config.yaml
positions: "rope"
rope_base: 10000.0
schedule: "wsd"
decay_shape: "linear"
steps: 5735
dataset: "wikipedia_en"
MLP neurons of a small language model. Each row is named by its layer, matrix (gate and up: input weights) and neuron, and shows model dimensions 80-175. Each number is 128 + 24 x the weight over its row's rms, rounded and kept within 0 to 255. Numbers have three digits each. A neuron's up and down rows have the sign that makes its largest values positive.
A block is one neuron, or neurons of one layer that tend to fire together. Before each block is what it responds to, as a language model described it from the Wikipedia text at the highest values.

Description: Mid-word fragments after initial consonant. Middle pieces of words tokenized oddly after a lone initial consonant or cluster, especially "re"/"ro" in g-re-at, g-re-en, th-re-e, g-ro-cer.
L5.gate71:100171118132111134114153108125079122142110126167114120130100103130175136134122135186117137126108150079122113127154158168118103074128132163147090139144131121121129152143137114137131079137129100106120161064150152128113149119146117122150153156152119071121104118149145111138142134171106141153
L5.up71:132171119108109133127125114090112129143096116160131151147106164157158125102147155130111170128154115161111142178116115163148125109177145141119114094142137143134101119122131145129098153168132149115120150132147099157124124097152111097125127106135090140135121128208132085133079097149158148126
L5.gate81:097135119131162084131098119122157134117120156129123156150099109079074116117139155133173128140144185146121143131115116118145136163132153151181104086101148112099097144129132129115091106144150132115130097138131121165107100109139101122107146151135147122123132107119150137147111121158137160159
L5.up81:142145159151181112116126135124127135134117137126117198122099103151118143134185145161125126163129143102116106152125106102135158176096141102146108151136106102097113156130147171115113069141160104138147132144107170144147132138133152178108094131152135118127150164101123113109152144126128121116
L5.gate164:143138147117126104130091110090158132141106171185138144069072108115128140121120131095128139149093186159139080137125161122146164129157128139174135100083125117163115123142107117145090117116127101143179155116143151140122116127127093125113158117086137115119127143141122178067151111132133168147
L5.up164:148076155104151155116146116173088156113166095129097140113148170169135093128145155162182131115176114115169158180119153110113093152119144145125135156114121073102149133153109101116168117113100118154105140123108155161152102160107145118174133146122114174157103109134109154176117128114121123136
L5.gate206:132114125114204152099096143121138160098122136130140178117100091123106095131144116145139125123145173134125100132129113135114114114124144147150111119088139080145148154121111126137083149138169109106126132144135127126128097101151123096130086131118139146163144126135150146110167091123144156149
L5.up206:152112162155124137100126151116121122128169101146136150165135109112114121122118110133119101125134130069125102114153114173132152194127118126099095130152144130143120148123144122136098113099121090114107127103140096128081108152138163138119182123157144156126111098107123123102086146101104099042
L5.gate207:160114162124125126105130138086137132122149121131132144139099104121127157070174120137133120127165110121130135120167103097116145124164137110137058115121136145135123142113149139134091086115120124100145121123115141122131160157122126105094137132122158106158136102118141130123102150146082134109
L5.up207:144164130099117124101144114155172119146172178150127103144088145118111097147136143119146151137109170097120113131148078167106125168131122145130140116107114147129110090146093127112139121066130135105139129112169156122140120113105137144110092172129154151130100163116131102142151106099153118133
L5.gate272:129138144109122151103111167162132143143140153105094135119121147174165152094195116128151130107140191127092141118105143136142115148130132126170110104178116100157178161090165114149105107126148100104132128169097085111118124109142107121130125169139113136169126122138187151105100097121148141147
L5.up272:134169153123143153143087105174140120138136121121098142114144167187158098121153117148118107160163159107145099135113110135106152120151113117160155107117125129122101128082156144094147091124130125071125130119120113132090134130141095090087124098130077129142114131156156124127096111157109153153
L5.gate278:159137072130125128163109134143133138114134093178075144107112104067136139144123123142144130164171147089102112109096101081089149111142104125132088085057149173101143115129125123128107063099147121159119131144167149116154104125155131145143126174099147133129113107161126112095139129116119123085
L5.up278:136121145127138137140124140124149120152104149139186179107061104155116129117103137113141100102121128143146142179136136134152143158160151164132163123105153144146128127130089100142134166124155134119133111090145112147134084123140098157128140149102171041115128141122140124107115123130152121133
L5.gate284:122112127094150147122139144116136107126148156139138133125114093083144130111115129110109152154190104089069113169091170131114116117156105163105079140141121088123142115137166165101103160105126125104098107118124109114090132136112118114123125145093132147139164104111150125132147151087111125117
L5.up284:150130109073132159097105135133113108097079097126136123147119121144152147119129158163120102147103185111111103098117108169140149148171135107139081125182113145180136135122148106078122164151109153133137118127166151119159086103160133147168104127136134133145143121202127088131128139186114131142
L5.gate286:150096121120141080139096109116195135153116158145117127146122137097083147150166140177113103146105139116105133109164153143138105124162126137130103162155136081133144109101145097120099112154140142107085104151150148137106113111135128061101147191115153139127133120136152148095157147163143129171
L5.up286:144124142151157116098131116102150143149164131141186159151098123125170164153165135159152134121146174115150117126137106121153122152140093094098139104137161084147078120103146095139125088086134107186104126139138139158179157159157107164111098114164119163135131105167122107140120179149135144125
L5.gate307:082121130142159166156072114124150146117165104157080113177117131157130098087121151112129111148127154161163095114083100142164159172130109119120137146094135141101116149116155131114139109097125123133115163130124141118130122101111141156154124151136143149108082109128127142085098139147075143117
L5.up307:109163114125135150137099163148106116112140167114126148105114147111163101081142114172131149117101149101146137124069128130121133147107123102144129096135101116135130109137148097126151131121155123118104146143120153107087189148125139117126113103179088103136126112121148116148147108065093120111
L5.gate336:124136116130145117152134078098137156123124143107146153129100123170072124135156103160118165139092113093080173152116120125144154146097164146128082123147135139123168143137166154134159118093118129110103115102058162137126107137150111073071132163111152154135134136108118120106173132107162095085
L5.up336:172105114142117115126141132131129132146095132194110131141096132161151123140108153134166118145083153173128112090138123126142104081127132093161099107156137099142148117156168154104139137103128153128129067095112119118136133153192155157105147154168139155096110082137133169114103131120086172098
L5.gate369:133143114106110173114116126129124141151130154121142149076154101084086085124145143158110118101117127126144116102126090131148169118107103147153112087141125142161120121119158134163118124171120146095123136124102115096097098101157136095113107164150137102128137092112170107114121144136134132119
L5.up369:145138145154181089112142126126131136113121111121145125154116115128148095131148160169112129126091158148134124159152165129099149121133135143123136084129112107126127085130158160104115111150134140118091166081137132148112121162145139114179125138097133086111160115116120110137118152110076110101
L5.gate383:144130126141151148133141101131119160115081127115124141138122157168169111129174117143126163121129141144108171150136140136091167119119122127083125142144082082127140133058114165096123143130141150149122179112098108116137137117121149109124126111087132144112148108120165135107139155095119135171
L5.up383:144128106109135108143140113143123139108101140144165130146120145139095094164134130128139129161093097109127111143144079099105138169122143095126103101140160148140120126111122150119141108117136176056118120110091128123079120152145201133061112126138118135129122129153191108103153145115138124118
L5.gate401:159118140142087089136073136154126151130129156125121169141137132138145107115166152152147131173145128106113119142148121154146141127158099146164110104137099093135045199106165174110110112126176110128106144089135112074119134133132153129100104132100117157110097105108129112138119170123150117165
L5.up401:094139123147102135134122179180196147089091145132161145122118137133162127138155072129147125147111117108121151146160133118136135124120174125130158117124106085121152089154151175143121140084127148143110084118150164172149091125164106133108122136156156160122128133108117141107133133145132131106
L5.gate463:094076177141103095089125158139145134106144143083145145175169159121135156115121105147108134155140151142090149097135130106162114172127114131123082137132132086139121133136162200132108145091081114062107143142106116108156156111110140127103118135102154152164141101132145131118122152135128154152
L5.up463:099119175100121169138097115166092137110147136124123166096097115141137159118164099132113166114110160125102094113117112170107124129131115126147121134180135134159137165171135136119129097113151165128118150164126137158112156144124144137116176158147135167140136129131114188082130139135151098149
L5.gate491:097123122135152126135145114142116124072148121160129154152100100123103178111137144140120107152113119166095143133141112086142110122135098106085129144152113120157160166146130155146105116136130107130107137070113165129110073087102147115104150102105119150087123122090126105130114136137125142161
L5.up491:137094124126124156072144130192121117118119132106138175162141135145108112127143122154170147129155103127125161099161073140178158110165080108128078151164106095125101133117093136117131095168140141135143141140145145095141133095142139111094090126161090145149127145106156118149104171166162128150

Description: Second word-piece after s. Word pieces straight after a split-off initial s or S, mostly -um- in summer and summit, also sufficiently, such, survey, source.
L2.gate255:121151141131141093135116149117125133164158157164118157150102124125098099058132122151113099142143085132121103140101108119124124128169132106148128120142104151138113127088143120169080134135098113090125143106135118109125174085164128070125096109122091125105107158139080087077165129148119142176
L2.up255:159120110122150072107116140142087134173098144114156114175150154120145101154169117123159134097110133097150103125106129117129118144136133139156139150129132097126108125103122100127114137212107147170109103154123143145099124102130106136089132140144111157139131141148134120157089124143139161105

Description: Mid-word subword fragments. Short word pieces inside common words that are split oddly by tokenization, such as "ed" in f-ed-eral, Unit-ed and gift-ed, and "re" in th-re-e and F-re-e.
L2.gate69:112119110111168102167130120134119104099125134119096154115141070125137145106172100126121112126156149122129096118083151134142139119105145144185142099142140100130127100143140133121127125086112149116152090120090145162139147114160082092155140136115097140099119128175134140107121080149123147118
L2.up69:111127124129120133122108093127124143105191137096135144148118111104160144142162110111122133116108144119117122119140101159191085106095134131132147154140132118149148128131140170153156153111110132136102105151140134136179131101096122104108116152130144140130122163162178141131141109158094173099

Description: Word piece after f. Mid-word pieces that come right after an "f" or "F" piece in split words, such as eff-ort, f-ast, bef-ore, af-ter, F-ort.
L2.gate142:140112140119130119087153133161124158106171118110050127144076111122144141121152128135105087155148168081133147142125136167161160129114111089125111173174124120143128148111123118149074114171142165136140144138101136173176114157164134101147113113109128126156143110128126108095108121123106128125
L2.up142:110108119148108137098102152140136112098174154128123132125098123151153134113072172124107102140133123124121082153102147142101163191128149129152115099150130151169152178124150102095165149104145125138141166129150113120123131117106138141181122145089146117132150061137130099144129118163076070124

Description: Sentence-opening word pieces. The first word or word piece of a new sentence or paragraph, often an introductory phrase, such as Follow|ing, O|n, In, A|ccording, S|ince.
L3.gate105:130097128167142123121077107133138122132108126131145095121162120121087161135102125155146172142150132125139096127137138106114212125145102163137099119136186140123139165161143132100121141131103145135103140135107130127082152144106179113140139131102189128101122087147150131135115149124137137120
L3.up105:149116140067140135150130180143128126168133128102121118175139170089113120129125162086146149113159188118088142139131132124122143092106104146098151092149114107141145155130130111130135152083142153146120084116129160127136132107135129103165165108149153156118155141132157122144126106161112112103
L3.gate270:113120115144136113088154142159143109159124115099135128120114133149124134104114160143102155129119167143111102122154154155117147118118142169121116114111109142171171135146181121146132157100139157171145159131149123150120132103098095134157180149123122100149140125154163091112145092131098144079
L3.up270:159073112122133107146137118108136140144132141149106093143154117114077119126114081103093143137125133119104138133175114135091121100144132139115077134148160102145149152111124153118123130117133141160089162120118127158126154142124125088174109121105111150086116066093131143095152141119098153113
L3.gate360:135115110120164106091122125099184125123131125138135121131148135142088154132147184154129147116143150140139172142161160142133132102138135144123079079136128084156111139112164108098116122165132169111118131131142112094121122123114082092135128123095144114085124097122170131140158154126121163156
L3.up360:123126138168171155125114148110114116161094159114159108117155137183142139141143115131134153140141164116117110156130134113060112118111084170106126097130120137107165117147148107109126135090080133148132129137153092165117145134127168149117148090127119172100137118102093110123149123170124133111
L3.gate485:176115086161132127105123126117150131170117133124153108094142124110104126121132153145108137181147170100155137146143133200139207159120141180151102126057140184118140164150162133157106149148092120138155122135134114152160142107101102111153122142123107115110138098104108093139148113119134114092
L3.up485:150129143112158180145152134159136128147138111108117091145113107126125139100116119127112129148120138090148108163136149147111117137128146102133097125153148120101164136129120118129129131100137130142140126123131157181118099148103128107150101130105149149130139132141109112076133145142113092094

Description: Mid-word fragments of split words. Vowel-led middle pieces of common words broken into character-sized tokens, often right after an initial s, as in s-u-ch, sec-on-d, sc-i-ence.
L5.gate13:155097109145144153132161135126119119145103137140123120122092144146130158101105132115130128112158114141149182109160107143142126159153051100133132134172127147159145136087122103121077114116136144116110123101121107125099149118156038120155160153126148129121117155073124116114103101156163127139
L5.up13:149085076124136150158135089135104146117141127104087118130100153117123074157178128140123131107064114145122100171159149138094131141106159097176099070135093091142117147085163095106158160117157106109145143113110135144097108081148123112090110150124133105092095142108128122133195132127141119111
L5.gate69:112118087119141134129123128137114114139094118092154152195141120119163126122144095157112113195136128142123146151144113152129155132148131130100085123140083156134140125130130153106100125148135128096132135103103105107097134144114160138116126135124152107094160109122180135139120161134120164176
L5.up69:103102143117132108151120162157109104136140102060130126113140130109098125116113099144071090196136130122141141115091132183127130134101120118135125134116138154133110110107134124174119150158134141104086119143130088111120150151104123139126109128172117081138141149106178125093066095093141160175
L5.gate70:166153122117145126113153151144173151170152141128116170124129130114124134136184167173129069115089122104138151115144136108105096158099081120131125130125101152165169126087149099156124083111138154162110133113114134102123168144129120083141109115148131121149134100110137111139155106137160127129
L5.up70:099106123127110150131156124110111153144129129150125098119158138104123074126120089116152120085144109128087121125151103112154143159144145144148153121168093144088087135145102121145112126147126185114112106129129138103128115145090123130130172123125127146099144116121143156179173107133148117130
L5.gate103:118123165129148108139100155123120151164109124133153126085127133113128137116095162109126094133141136115071135183142121180142137127138112115148105129168116176118145209140091146134123134110135129123138133125118126111102121141164140100116169145102151140124124128109144121128154124103102145098
L5.up103:083099163110149125128179147074119149145123101123145128096109131125127135145146124117106094131119133104131132146133088115080106114140133127129095091129155167138127132088155124149107103137124113137118121161147151109104168166152088082089178135118163126143148156100113097129104086124086148125
L5.gate140:140114095143157126103138124097179143126120133108171140132151157110122136138145137135080128143124125118082167127169154170168137152127160121143130124175099130111156153122091116138084118157178159139157110120071130055121123106137096069120091138149144133106124137151131128121109135093154166125
L5.up140:158153132162170210129118115105138157104141125166151163200160147092128109143124114113155146120133099125154144101175127140143138102103114140138093094116119111149124158114110113119144081163128196124085147137127117137122128130155145137149135105126109136137102151128116146163126135132147151114
L5.gate166:111138136081118140146156100121106151174093167145128176080141122162108131107130131115095142107154162134109116158148137109137093113147110098090133145162097123125132138147207101115125119090167149134094115113106126127086160144108140064179118133132144113109146123180155140086164116133144143142
L5.up166:101122183116176156130122144137125121153160155143106128155126100124104119118185109134138136131137117096113060079087128128130126090160109139173154097166113162132114156139114150162102112104117127117127151117124121179139186098151147126137109081144111121139137153115126128119134133141112175108
L5.gate213:090108136096159110132179114143138139147149162070065117119109111148122131120127126133077130153124140099110125162135104117125083158155121129120100069142085162108103158104094153167113124134083152130130156160134145123176160130112130091139146143151179101117119120099120126147156115127133159135
L5.up213:180154130129156091125132120144169137124123153164134143108118150124102132140110150162149127115134141142127179091101131153166150138148134110148127139156084113163119153093102119071115097147107143136157118157120123109152135160162133130090103142124120136114109151112106152148144091083150124111
L5.gate298:137099111105143149155131161125168134114126151143136129096148086162132113141123150117124118114123139108113120158112146158132117123157093115120118136120150165126112163092125131129094117100151118118157150139110091098105189115121118107109175159140134154128118122140134114180169141154129146129
L5.up298:094131152084154133114114147131147160140146153140121140159133135137104142092124137043147107093132153095109107113128111130074083142136111121134138110114139122105116115126104166141144119167151150141121128091119174115126124073100135144144130148125136128116136123121142119116179086099137106092
L5.gate317:133076102120116141128110144077137129171109154158155132136138123139135134107124158181102173114112096142086163105187130126132171117197105128120100098162075144110135180105141149117103127141114130100117118138154092108158181114157161121134145125146135109132106110118160129148117154152108168156
L5.up317:128096130109094127124146158081168132154138142112116121133067130105127059127144120119143132187149142106139102138134108149188142109141118131192124089161109151124143103077155145110100098128131092120147134121118167119157129082132121150109106114170129102136125187140138104139155143195112101106
L5.gate319:138196132146170184101142160114131124148134129127137109168125082163115147108130145118098146112147147120123148096118147135120128115139105170101116114122124087157117121130163139126116110137140146113123148060147117080105187125178153091144137123158114143142105128092149130145123141145142178153
L5.up319:100166126106124110102125157115138146090139160146108122146153103083103124164122127157121087124101114156122069156107132101138157090144112153138141144115121107096118122121157118154126122112107127119161110108144120173046132167139167137104136144107123121105171109145131141081159141087159156128
L5.gate321:127081139143188138177167174138106149147120127128090120112134119155102106164151134080143133083157106131104115154125107144100118146156113153084128130147133122140132156124138107179114116101161129137080105153093115095152117134110110114171116120123149135117114112087135097121112167137133160160
L5.up321:137133091086127091108125128122126142150108111117158120126153173135053143095154141130097096195111137128074153158148108164159120121140148132098062147135114143117106112153123156113135133107127125139126124119105096099109132142133099121117103128123115088103139157121137121132147141094144117170
L5.gate351:146117131079167132087168128117173142117134130184140126103133129132136157140157169113085129132131151114103138138108138184132100130114122141089090109195141162178123153113131128150062118118154168135096115119121107136140122100160096115173113142103150158144148141170139110131116152130140132160
L5.up351:144095110151152121155128133147130127144122140145115158143132145165147148130109122148152098083118144153121138100141081137097115175124158112111141130091101116152147102113135119156131147136141127054113149126133111082170113154145150154102111132110129099153088123075158141110160180125167145125
L5.gate372:138102132071137113115138166139123163162126136112143153128164107150078134135094156129146123127131101136114159120162128119138100132141130135131121122160122094129144127144129128110093138137156123129099122128110144135140151113127136117107132133122156125131099106123154101172180101183077195108
L5.up372:157091084120148132192126141139110109155132152121111127155119130177148152143125162101122123142131154108094148090127120181137126092160104140108113149140133136154107093149134124127113123120099131149125125108107127119134138112114136131131097129135099125130145124149159142119112148076148136129
L5.gate380:130088163108111130103131139106111154139113128133116158090139170127093164097094159151130140158114166143106141105141133138146134120144080123141099147102152159137111112080170135096120122150114119137115137135116096134075179177114146103142119106113123122140149120140140125125137111139145134143
L5.up380:112109107096163089146128204147117078113132168129173181131115126115136152074126150175090108119148158157112168095129162126098113162124168132115094171160151128155145113107110101150140124142121150108133120101111136137155141159083118103121101118126183138136139131116131130121113144127138117165
L5.gate452:139099131091175149070127117140122121125133173148137151136128157125116170121130159159104110113153107077112151128163093149116133119174105127101105140145110122125111155113146109103126106134130146118111104148113101078126166110130131094150143115121110108107147104120127081126126141143149148160
L5.up452:127100109130125132106188113111109154131081168109168127091110129099110105142094100081133142118098146167147095083119153152121153168113114131148121175128145156132110124121165120141115118145151117152136105129114153103158133104117166144118118090151108129137152104103132104152154117139119144135
L5.gate465:123103152082127123115106148084130133128146182143124138133135133119079115089150148124145122095129082149108184146133103111145078134130103100142122114177092114127150106085179129128122095127127136104119099137095141103109127117134131104124104129151122126088086113127169138120151097121141117141
L5.up465:151128139122128085142063136140131145109098149109138185119172124150107114137139140103124123148145098126163114155085113149153092130101124106171123121131124108125135154123125109149141153108108134075123099157084072116111123133132089093095098141098135144122143100149131163146117104096140116130

Description: Split word-ending pieces. Final piece of a word split into fragments, completing function words and adverbs such as af-ter, whe-n, dur-ing, recent-ly, newly.
L5.gate31:136114116119145132110142171108112171096152144102135154144141059188126109150087118141116106172104149106102086139172150093148139082117140129115072122173135138157132136148135159149124153092094129120101144122092154140145127142134136080133166131137150104109118109126120140127152152090066138106
L5.up31:114121134098138164128216144155094103128100108092121166115140120133152109124111139144147176168168108133124124113110159120128156134142128194143121122127125130144125118121137141120126131142107116128128129189169127113149140172141165095144092127129121108174131148081148162127112118153134096128
L5.gate42:123082119150150113086151152098134165141128133121129122062116106136154162149135101150107133157117132112123116149111141115117142104164130118113094097128140134129179162106134119143114082086110118144103157138085136147142156107144105104154126129094108122131140160057102105110172171142088147114
L5.up42:112130138118098117134137135201122124161155123146118118143119142119131164118133143161097113159145116142145152114099130106158155130068100154101186110142131174156142157100072169151176139104111114145111164146121143132132133132068125129113144101153140139125154115126118127098109137089076148106
L5.gate77:131114157164140129135107125121093124094128081128127131092144156134134161123113090161096093109138135108162108161128149145119127091166080136154121117161089170171119148131124087140117140094093180168114174142120131107145138134131125089195133123135108142182129123132113111104136156132144165071
L5.up77:140099144124131126148111164108084134109163129121115165145118150174170130131127120113145178129086159142146077074131134097153166158110117163139111146142119126129110142125106124172138164121151120116145133130113125146112118127128081120134139125104105107085139150134143120090149134129104173141
L5.gate86:026112114123130150132116173124102163102109148135125144115136102151142122124151176107142150146155122116111080119116123107135138110119122184132145043132120156165145136164146151168099088125123100105107111134131122123144098088119103141123154109126144090117105130101127139126164143144118101100
L5.up86:134119115113163157111111135094136117138194122099151133101127138115118109112145096119106104132130121135108121123144148129150124112122141105131174093117170177210126109129165155104143129146125106127145133126104150119118175123152152162130112078136110125144103150121087158159107114135111121119
L5.gate93:119113148092176152112149112147124167112146108147126153097121091134123112118149098144117127103125156108126122155140156138128152114096144173113132146163140152149131166106143161160079093068126080151078149120114137138133135086135129105178169155119185125115118108103136107089205126149115131116
L5.up93:089123104144137115112139173157117126121144132161101140181134154124112134109114122092147120116109133128160133133137134131114115104131119183110131136124128122122055123135116130125098156143103116136142198132111155153083127100116141118114147110154134118170106139143146093109141113122087127080
L5.gate153:141116088105125136129127151124125146131138114119144124121109135133124136099122138119141153152143167136145118102155148127118138127154127148164130130137134145151135153069099099186110128101121127113132142131087125165153135105118073113113127099091092109182166141124126129143107105138140141089
L5.up153:086101168111138111128127135081072122132159138132196153118143104126143121091103119128134123079114128125113164088149154134168142176171125148122123115132124126101162149138145119139118137148096145142092143139110150131108133139127160080106119151106082104147114119117137185105159081158100073107
L5.gate211:119152085126109131144130138112119165160096119173118099084156123138135108114133156119119137173118147122122109108090140096120116120129140132130130082179132132162165123146147106162121127095093104136183137124096170142123107106102105112134117117149151133158092131099126115137136098152125187111
L5.up211:172131130119108144065127129120110114105112110120128099131146161146159175119149151168147149132135146152145122109137141119126131106110133110123140122158157113172124125141074118114096114072128118166156143133158117155122152095114135128124100161101107120126127149109139113099077136159073165124
L5.gate250:146146145158129112132134155157124156134154138132136153114108098090112118114090158133115123125090135120116122143162120163183162109130124166121109139147131182149123191094139150102142070142124123149151165113123167107124134138128142096102139132164096138145110124135127105129144125117132175102
L5.up250:158100148127137110165154121146143145109148143108089152150139116172096130141117118135109174120124133174144128136169126117146167138128138105130130180102134090094143117162123130141156154180113167144102117100105123138137095157144101106145121145120128131095099090115127127145131126132132124118
L5.gate314:128100131115138120171137138138155132141161076149159129098146116123093164127150184152136107107114135113166146179147131199127101128139094147116141141170090133164128160092149133115137102080131117129123147138125147133177129139146139114129116148100184152130132120129143122151158159112127116120
L5.up314:158127125126150126130208143124167100112126106143132115128165166139150135101137141144126154127093154125135112132144143146142163136177121118140133067110157111106110084112101133145128126162135079147163135084134124178122140142110126098140127128120105141120110165158140096131102161091144146138
L5.gate366:150101158147150109130148115140097140131103131139133108143115150127136106080121107149102111131124154100100163117151141124123123107178127167090113101104128160182126118097151170146112115158071115148140151144132115129139134126129125137177147105123152091148114101092130168136143136116117148089
L5.up366:106111144118151123123146113090124136110183096152125099147089135156137156121094114151143110118108093144140134132141108114148116154088123152135147146096156128143190134129120149126144137126133099103159136144151188113063089154116107131164150068107138139128087129117116084127131081140128140110
L5.gate367:119130106123138152123152152117153164125140111126098128123122142106171081106164121093142104146135144108113094187096146134096148094141118130143135096157088144166164126081172129160116100142034124098127136102110083106128183132148110095132140103088145104134144111133150104111189127138111137152
L5.up367:130124125133166140110139123124185122124140129157115121140109117149119116134160160092107114105138124101092131166090146139118110145102143141097146166110127114127153098120077124125166145117124181127143085109120170152105136148129127107171161133109177084135155151137135147140109097084116125136
L5.gate400:100139163109127120108117139141141150083139159120130096146196057139127123141090171125145131114131114165122136176128134134167114141154099123136098107161124137180144164137089131115113116128124121112110129151145104108138118138138131124181106114114148140139084094126114139148093149156135092098
L5.up400:121139110112128120096130141092153133118138123128148093109119112127124132089127157122105125142082118108115146098119076124148122137188113114131122130126159176166145152164129127118138132076120101139108141144116194165098095154109128139142106140100133146147138118140123143114149139115124088098
L5.gate414:091117122103112149146146164101109129146143127119102111131102139159151115110142187122131183131111133114116126147131152160130127136205114132115127094149116158131104127142144131139106146098146146126124132079113098119154190132143091114143171161134137157100150085188103094133105100167052148129
L5.up414:155143123150139152147129128134100119112161113090115135151130160105115159136126129125132128158135163131116115146135131094094117110163127112086157091109125123155121118113086157116117133130134152148096141162185118078117133142101149154141140146100127082172160102131157155128104106160090167109
L5.gate435:137156175161109117100106147137165139120094132155145143116120154163153129122173121131125130135157109120100146142109169124129113115095068121102151127189117118135130140148093126120113128137124130107093158110091147129156095141110086090161155140111129174121151158109137091103163097158126172174
L5.up435:142096125107164143107144124134110092106107093130120134132124109104137111113157116123100120168164129146109189170099159133135162134110134124065144109088109150132130111130156101151109161085110120150132166077126145159125127142125097123139132127114143120108133125106120080140184108128080171157
L5.gate466:124102133098131108179174140118121153130150132121120110136068130158105143093125202112130124123120116127138166155130062097153143118150096146142125116098077144157127113105096149150116139141143105129128164113123141091150132137148123142183121118129190116097126120136133141142104131129128155101
L5.up466:149101142147155106101131126123144134113127139132139150156131109097100103117095130133102149120113141135122118130114139114155125119091121156134103163107148132104120125147051182118118122146137081146180150166124142108094124134130172150115136020156106124138100130148127117174128099119117122140
L5.gate492:148111136115147154144093135134123146169130092164126118127150096118123120148111123145103113132110095128095123189101102131126159123151142168084115164159134156136142130103113133142122155110117160118113140124116105128136119138108129105121144086069160178094130113143149098094095116129100152122
L5.up492:109148148124118110133106125138132133140153138125125083174127113133105116102104118114095167147142135120175068102148140136174120146139107139139169109102140128120125140136136109131146106137166093096141132146148166121173130110111120120109157115134096132098127118070106109121143115100155115074

Description: Mid-word vowel fragments. Vowel-cluster pieces inside split words, mostly "ou" after "r" or "th", as in gr-ou-p, thor-ou-gh, L-ou-isiana, th-re-e, go-ver-nment.
L3.gate64:116124144134123137142107106123187168128124179176153171087142120128080121124127134099125126145114181134139111135122079145081135117126146151129116145157102083134120118099129106131090098103156096095131119148114111137149110106148139113114117082124152158118117138109101120084192099101129157106
L3.up64:122135157119096137114149131120154118165132130116116132124153093136144125134113112126074130156097143108067119117093118117119119109119099106154173134103093123127147130148121123148105128144113104123102111148129109084128127130094182136136095096119168118133136122146124120120112122132153118112
L3.gate128:162180170149128100117138150164163141152173123139099108132138139090065128103122127124113113107088153131116134137136150196117113111130124109160115137181147090164124150097160122124130095120155128096144186126127170098128119160140153116117130111119109184149110115122141152078144129140136128120
L3.up128:119147104109225112102147130094086164132117097096133114168152138138149119110108136115131176110105134152113114130119130130111100131125156126115095158131163133114122128105094096168124081134134083146134135126112139155120101147153114144141096127119117131135110162114165127142093110109157128120
L3.gate198:134121120173141092092125109140171152096155157154147139102108109148100172079136147122101117127132192111120135148141110117123124144115089155162115147139150126159121129128115156129126130069141114114102144120052131125105128103134149116134088123125136159119105127130126153088140116107132198135
L3.up198:138124151158149095119108106164174103085141129138161130127100129119077127132127109098118153117125154150146100133151065133121095177114131125156100146162153108133132137135084123077145141108145113123156144144107147150126127148145183160101085088123139111148126167121117118101170145095174160133
L3.gate345:121104131181099108120126144132124155079174185160130103132137122148101131113132170133142142121148126154144116112078124115136106092144096119101122162129126102158104125140129183125136149093156171133153110107115112065147118150132107134139098092115095130119088119134106135122138126093155122113
L3.up345:124167101153105075103129164144160124172118148107144104143171146095133117129096141114153101125136121130134147134177114139088126156095088115137145154143130158147136093161148135135106122121148100140152134117107117136146135122122084116108125131127100144113126139100111092143131109088106085128